From a checkpoint of a small transformer trained on Wikipedia.
Architecture: RMSNorm before each block, untied embeddings.
MLP neurons of a small language model. Each row is named by its layer, matrix (down: output weights) and neuron, and shows model dimensions 0-255. Each number is 500 + 40 x the weight over its row's rms, rounded and kept within 0 to 999. Numbers have three digits each. A neuron's up and down rows have the sign that makes its largest values positive.
Before each neuron's rows, "raises" lists the tokens whose logits its output raises most directly, leaving later layers aside.

raises: "ature", "ally", "ify", "ed", "adi"
L5.down176:442528472486505581510432507531469520481482436548525506471546475420496523542520463537508444535493461531475502488492509477481419473475517575499496411487499429493533484484509479465433468536532468459461462516542421513464470461522478499488482511563532498535487450523529512465438476563498433453510449476546386466538509501447501510464536467559517517440523440464539514479505456514554465418493527547506476432557547463542523500464504472432491523527517548514554554475460573473521549444567490499534437541446508529529505495555551547436493522486513470519556497599512492524565462484470488540422458490549455477563507537503511448452447486552480469499434463424482472506531515435474531573541565565507450505445456439428437542476512494480444485524448431471449503485518550492455517525414512

raises: "ud", "tur", "ut", "board", "lan"
L5.down1009:472535570476483534487442505513478487471571509503459551443496488510507515415467499499554490530553459498488499476503482533522516458490547493488465429498478575521514439552563534435533547463519469530472433524468514537477478368554459483500490504527503451523534528465447468518522459443456445545540504499511542508469520469471449472438471492548573500494460448455499516535514500502533531464532514515431477546572529482566493569518432528617545445494514524523451533429533571488497517537507501592463487564525514582491552477513489478399525453466532421501399538500467533508505464508547566455468457477534502477521522477529488491494513528507454499468480437539586500433470522522518527569569562573544488442498488493498452533540573579471477553553431507515430526478531451486507501485495511

raises: "ology", "ologist", "ological", "ence", "athlon"
L2.down1021:497447532497452478543382503515533460526464518456435491490491491442519512472479505514418491495495490501510560522495520496463584535443535520569501472438595528442506572476491499520447476499509440438448592484496524500380487486500496474513465536542537460498425462481459475516484491506474513493449508553572478550563414529493453461543496535523439526544448447488404524631486528488510531479600448450510475425451490456436509541539472446478491510513527460541513512477531475552537529459458498518488458487472499447480426495475526466488474463552524464515471558495501511511482472554488516525549569542553446472530501490499501518470434541474459499481548491537515460534551480471439455531535545498463503493482497558528432429509513498580435409486423541483496477437497448531492508526482486

raises: "ship", "ing", "ial", "d", "i"
L4.down438:521464565472498518474459585456556412455488453482598535491467473535467474562504511498465520521462508455492532555479492538462492480541490513489538471440540435483453541436440465501485475474464433546514431529541479493508455464474465513496476536595515554518560511477549464488501527466532506534454477532539501475546535540536484504475523485412466521560539446458536553444524506527501449515565449465522522518500471507506544513507529535489441496498492555566521573494527418493528518542508540441494485492486512534511414494452510456487447437530497529475576444504513534463602541504490551515509431500492485530558518514523505505572564506487501534508458473505475473448635609540546492457539515554519526545509552472498536533546611564485485504494519484485508512475528582490467574548542592

raises: " of", "es", "al", " times", " and"
L11.down283:572500517550529489548524520524450372510514555523509553508577481488539442483507503426577563534498504432469478460518532490458451499512478478532500459507512428524536511487561532474482441481519458462491528463499505552491543496487562506474543436464580502505548472531487538447505531527490476535492505523525435497509499463431536467448483486479529480439515521516512458610465608478483472522475504504521482518365474499487512565462486488472508472406460494487478504545477545547506451541564469480473476489512522523464453496489495440462485573479452512496468549463424502442541543508540477477479543569472562532500533424522643508536493495542484470560508501539556543446513509543438472485497556476419444552468498469465517503505540509523529434566459490480475516488431483454561449504541440

raises: "ically", "ller", "ør", "towards", "ious"
L11.down789:478561457481501467476454456527498466458561514546479500539458565504496571529546504561486523590492539499471491566482497471527531477475511470488541523529495503503447460510470468455565485469458389472467506606483507460453573480520494505513442496428439480517620505437460592474508546506500474541511521526513481480505507489540392582557413462590436562474597518462498474487473484512526506523507510487493532453432475391476493491522482475461530509531496443570471481534558544486450484514488489508475487530585501572448498557493510509454527459505508558479535484501572433479472507532498521495520497470422525554510517535468463494481504448456491494499455492452530499522489495458494468451488527437504500579456514433516555487475473529463518478568535525457559442492451480486513552576584465

raises: "ver", "ley", "ence", "ho", "don"
L12.down912:515503540556469445498458533570506519462524489521504498454432512551498523505572498447478535542530550431433423537448548474485584476517472542501490545577552512562452491502479561572551498554557490452444499418478519499516452531500456505522502552442465520501515506482488493425439529510524450479493480520481471551460484469586523510458485488585489449484454500485497544519537477485535477528520524546480430501382508412545494569536420473399527491453431451602524502493456482489465538624547500459538541481471532498434458523509551530490473566491503561529528513441478487493527459462427462506466557543474510530567437489483557524497528499464493464540427444546527473462490507510539470501515478516505551471456488478461523495483526429562515538509502496453542546510487492541491455460515538

raises: "ctor", "of", "ces", "ation", "use"
L4.down180:496433472477444519533555484489530488515541559429420512403465499492493538554493548519523490516488561536543447526453506501509567483514490479481434450561462398518512559485554552510442534491414419504528522484514535482513522417471480457570493509502523452464494455528519486470489463545456468542481506518528525463527472467542510488498480516435502475448514527505523468486505459485475570425498508500499516507504394515480493561501496510517376456474535476501529530508482502503522467510534525602452475550518480541466569469488499472557521429585431574508502478509492511513473565468515540455507562561513556436441487517439436519399542568479524475513572476504544445495527487488532560549532589543519442561436553465557517543470513461540464524492533491506463486538467489483520551572505473

raises: " their", " another", " its", " a", " an"
L5.down90:513555550473474475480546439493479370475485590538513513509495539475521499527542483492425509508561492568555500508465412453468480478477502495503510507482591517558563564451499613395434523440522509501499548448476436530467486533449532494514458530525438468517533545525539473494471525541463583463550457448520477535482493451443514505576446422430507561503587543525549461454510408497527502463468495493484468492522455492575560528519465501485459558563509511496574534497571481479511503532519569446461487482488453504513491563533466510474482551476492498485456487484514576464520458513469522523482452538512487422513439497523482457539517502526497527450511520565473440511420510433516484520455484493507537529508440542463561531546435553450527463517492543456500536473554526517516526511545459

raises: " /", " basis", "\n", " background", "ir"
L6.down120:494532523469494444491504542493526510483564398499551473505460464559474496537454536497530525451428467589567544579492574550469470464490491486484472423452495573521513535456505446556449497501448460490563475488524459510534569575461424567500476506446508523480464542483582524490482594492532488576489551481468486470524417494531557417475522496422475538497539505464507485505475437500555518497538477539455450453536503549543531536527459473453489509482542469492426486494554528532477485464531500546478526525519439481489476512552483493427488511499435511471492542412505513523530497520519481569577454503499504499426504480485464427481553516636536479553503424502551505529531470552458466532517502485429543461478439547526508471432462545526458551522485541504546503477453498501513540443560485

raises: "ey", "at", "att", "es", "al"
L11.down556:480480514536515522519536514570556494497470507513524516524471499466546503500490533474454552513485521452496436528479568537508532542560486500489472547532471505511569484431518416484497485506493478508433482406613497489497423474594439502455558513547536542578542535514484449451497542477503517539499362532460544510465490467415521491484505524447438538496486508430523512531582526553429495426517510493517496492533475458517491484560500486493460458467535467644479526543510477487544473486478505466526520478464516527487524592510504540486546538498482457516468522528511545576569529533534483584507532453545505473458436510498457482464527539503451496470495536470482535474470467582428513456475418499516475507544476436552555461545499485421546520515454499556564489554518592456455527467525493

raises: "yard", "ir", "und", "zo", "ar"
L2.down690:569502528549495501538505432510546415503573441514533493485532543473506491544509528484485475478541482537520434604441479481572493402587470467463423524465497528575567440519529539469546507528427462500477497465449461477528495488541590553470518541551465477482499475450493519585508536496478474514419543542525491495552460617527455505459472495539479435470458499488504508539486453481534519511511546499479525445572500471485526513532514500501501502443516523468515458458590523442431449504451529556480488507436493522485483481536545432484497522500473468501515544498517445535471525456416558447521474468532460500471431534589531526475408455459534551507538445535472443447560529548501520467546479542529567466476526500507537497503567539526526494474467511523575505530439485468458490565454458

raises: "ial", "ies", "ising", "had", "ire"
L12.down225:507492481527479482490495546544530504479467437462457490555566532544491482524471591448487493505508471598502453546432457502561527510472459489470506513483527446461536398501543458546503446497527491520476438550499525451487506493574503509516470510489494487465430385468491521535497525458516487503482544517491576473550470495416523472505531543547493569513507504556522530603569564496489492494505453480511497543476538445564485425536486497525545463576528547533530516484452554572453445527435506487473485486476473532479462436431503489565445529540468525435485452473489554559496504565476475547452444487489498519540523512451572459474535555561466482494470508484584527476472496501527444509542527530486541398506465485541517493562465563465511437527547540547391499511554406520506515525464547

raises: " to", "towards", " into", " on", " via"
L12.down622:488512501520502493516486528562497486449513460463561447510501449489473486546566572468511523404529534465461458448472482445533533510527533463410501465449502525632475526479543572440479504506470459493505488468466526484521536454543486599539519544482496572464515512510501531484500476431465499485406503500546539488516506553507557473531508433493487465445517518507512504420454538502451485465571433514481510582465522542490484495512489458460499502470477455412491524536521532579441487555525548526575558521445548500587557490551539519493526520447487460470492446475476475496466551529512591508500509452461467473491509462502557494580513471499500495528493499507575469479475495542498593507551503507511522489429514463460458467482565504542524443481401527454650516507587505485460484510483524

raises: "hold", "h", "est", "er", "ring"
L11.down888:547504469510524512525497466423470466483519514531525480514497468541410516518537523527521520501493481505538510462514565513460498537525534489532557494529470523490514467557477495486534453404542550479527561484460522531534475414500565486569504475498499586502490580483546423431500512497530476449430406537483515480539449477541465548540556458553475371494514486527497547510557532431507522589517493446454466525498506490598525471573452508495554531570526439567621478510537459500497546496460565541505498543497561442553530462524489457525449571496484539452475497512520508472537472468467531548441477530499537433517432501497552524478503483551494514492499459489440504508443551559497481558477531477575469581460555495512454507553473538508547456523527495526491469487564570502429562508515489

raises: "ically", "ies", "y", "leg", "tie"
L7.down181:478455464548539477500536514483563489499383499558508452462507538564426428521461483513516529482574598495439433514541513461499505546503481505468495441514482525455433499545525444511546559514519520558447393435539501504529492441538621434594479550474489434480512512537530504500535501533646454535516548503407537542480539447498464500570461534530453463527543442530503506486530482516534541477552520534522529477487541457506528510531492517517513456483529475538475558460503518479499486529483524502566469500487511539573507533525505475503472503540477506486495501491477526492469436510491555482482459464518462428476476553517513489444493589472566476486486457554506472574465481519491509499541499533523518503481468520447542557593478524467464469580589499536520463445506464491438410509467475

raises: "ture", "ship", "card", "tur", "h"
L4.down729:535534473414454580430474450460498477521514549557469470494471485582487540503516556452610467453509466523513534469487539509495523478501500516454432521488458492483509439488517492425476513521527400496467491435464516537526498460472565484537514532512530490478479430504517475544494472531547526537504531540541588511458493489508516451552534572521462475480543486471516448509474493484438538457507521537526495519568506586574535506553515440498489497533491427532475515555555468515523527513453574452487508540537462476429505511483428422456481507494501449522456519515491516524471494511524536426480505469451415517554407511545500566587460524538444486558479458539497490426553471483433495579504464509465434509539463483441471529548485583489506507542527531467504392463514580552492446441501534

raises: "her", "ever", "tain", "er", "ts"
L7.down629:469533537484475544580437513485426568465380442473432446524507581537526530441562475456503494499501530522523488506478493510487495488556482570423480486556452487537502510485499526477492487460483545443507505545435543522504578498513501440481537487454480496565474565500524411544557532560524516506495532522505544530506540487463530559615506493455552490498491568563491514490569464509510507557560565495450524497490498488467550560492561507448510537499471518518535514517478485522471524450510484508465383561516445461486502521589489454491495569542483501485505573500479478531521471528515528460529527487500449567492507529494518544450421526493534519442597475562492410521544552515499537530553483543514491451520457537512469550524434562444466456523461573575576527452541506511524457516487521

raises: "onic", "wan", "on", "one", "onia"
L3.down197:475518425430516511491460575477523531576420497475465513589462447457499548541588539525432500502570446408482500522510499478524473471507520487479521562482452577529520552472443502522456483489513482479463478520502453439562507450486457482578594482500502492569498447458464471530490538511439432430590522481530487524510535499457421499538558549467534516467473584502454477494497412498530526433514556536462492559426473440520489473498524516522508508507534451478520552476476488504542524525463468532508444574515523522571488514474550492512506476441496460474468459453549492500490507427519509501547430515552463512559518495476519522487526464526387467502482518559517499568545590445516454488449465492537573429491499474436460479482466535535516487482463535488523474470491507545481477413455446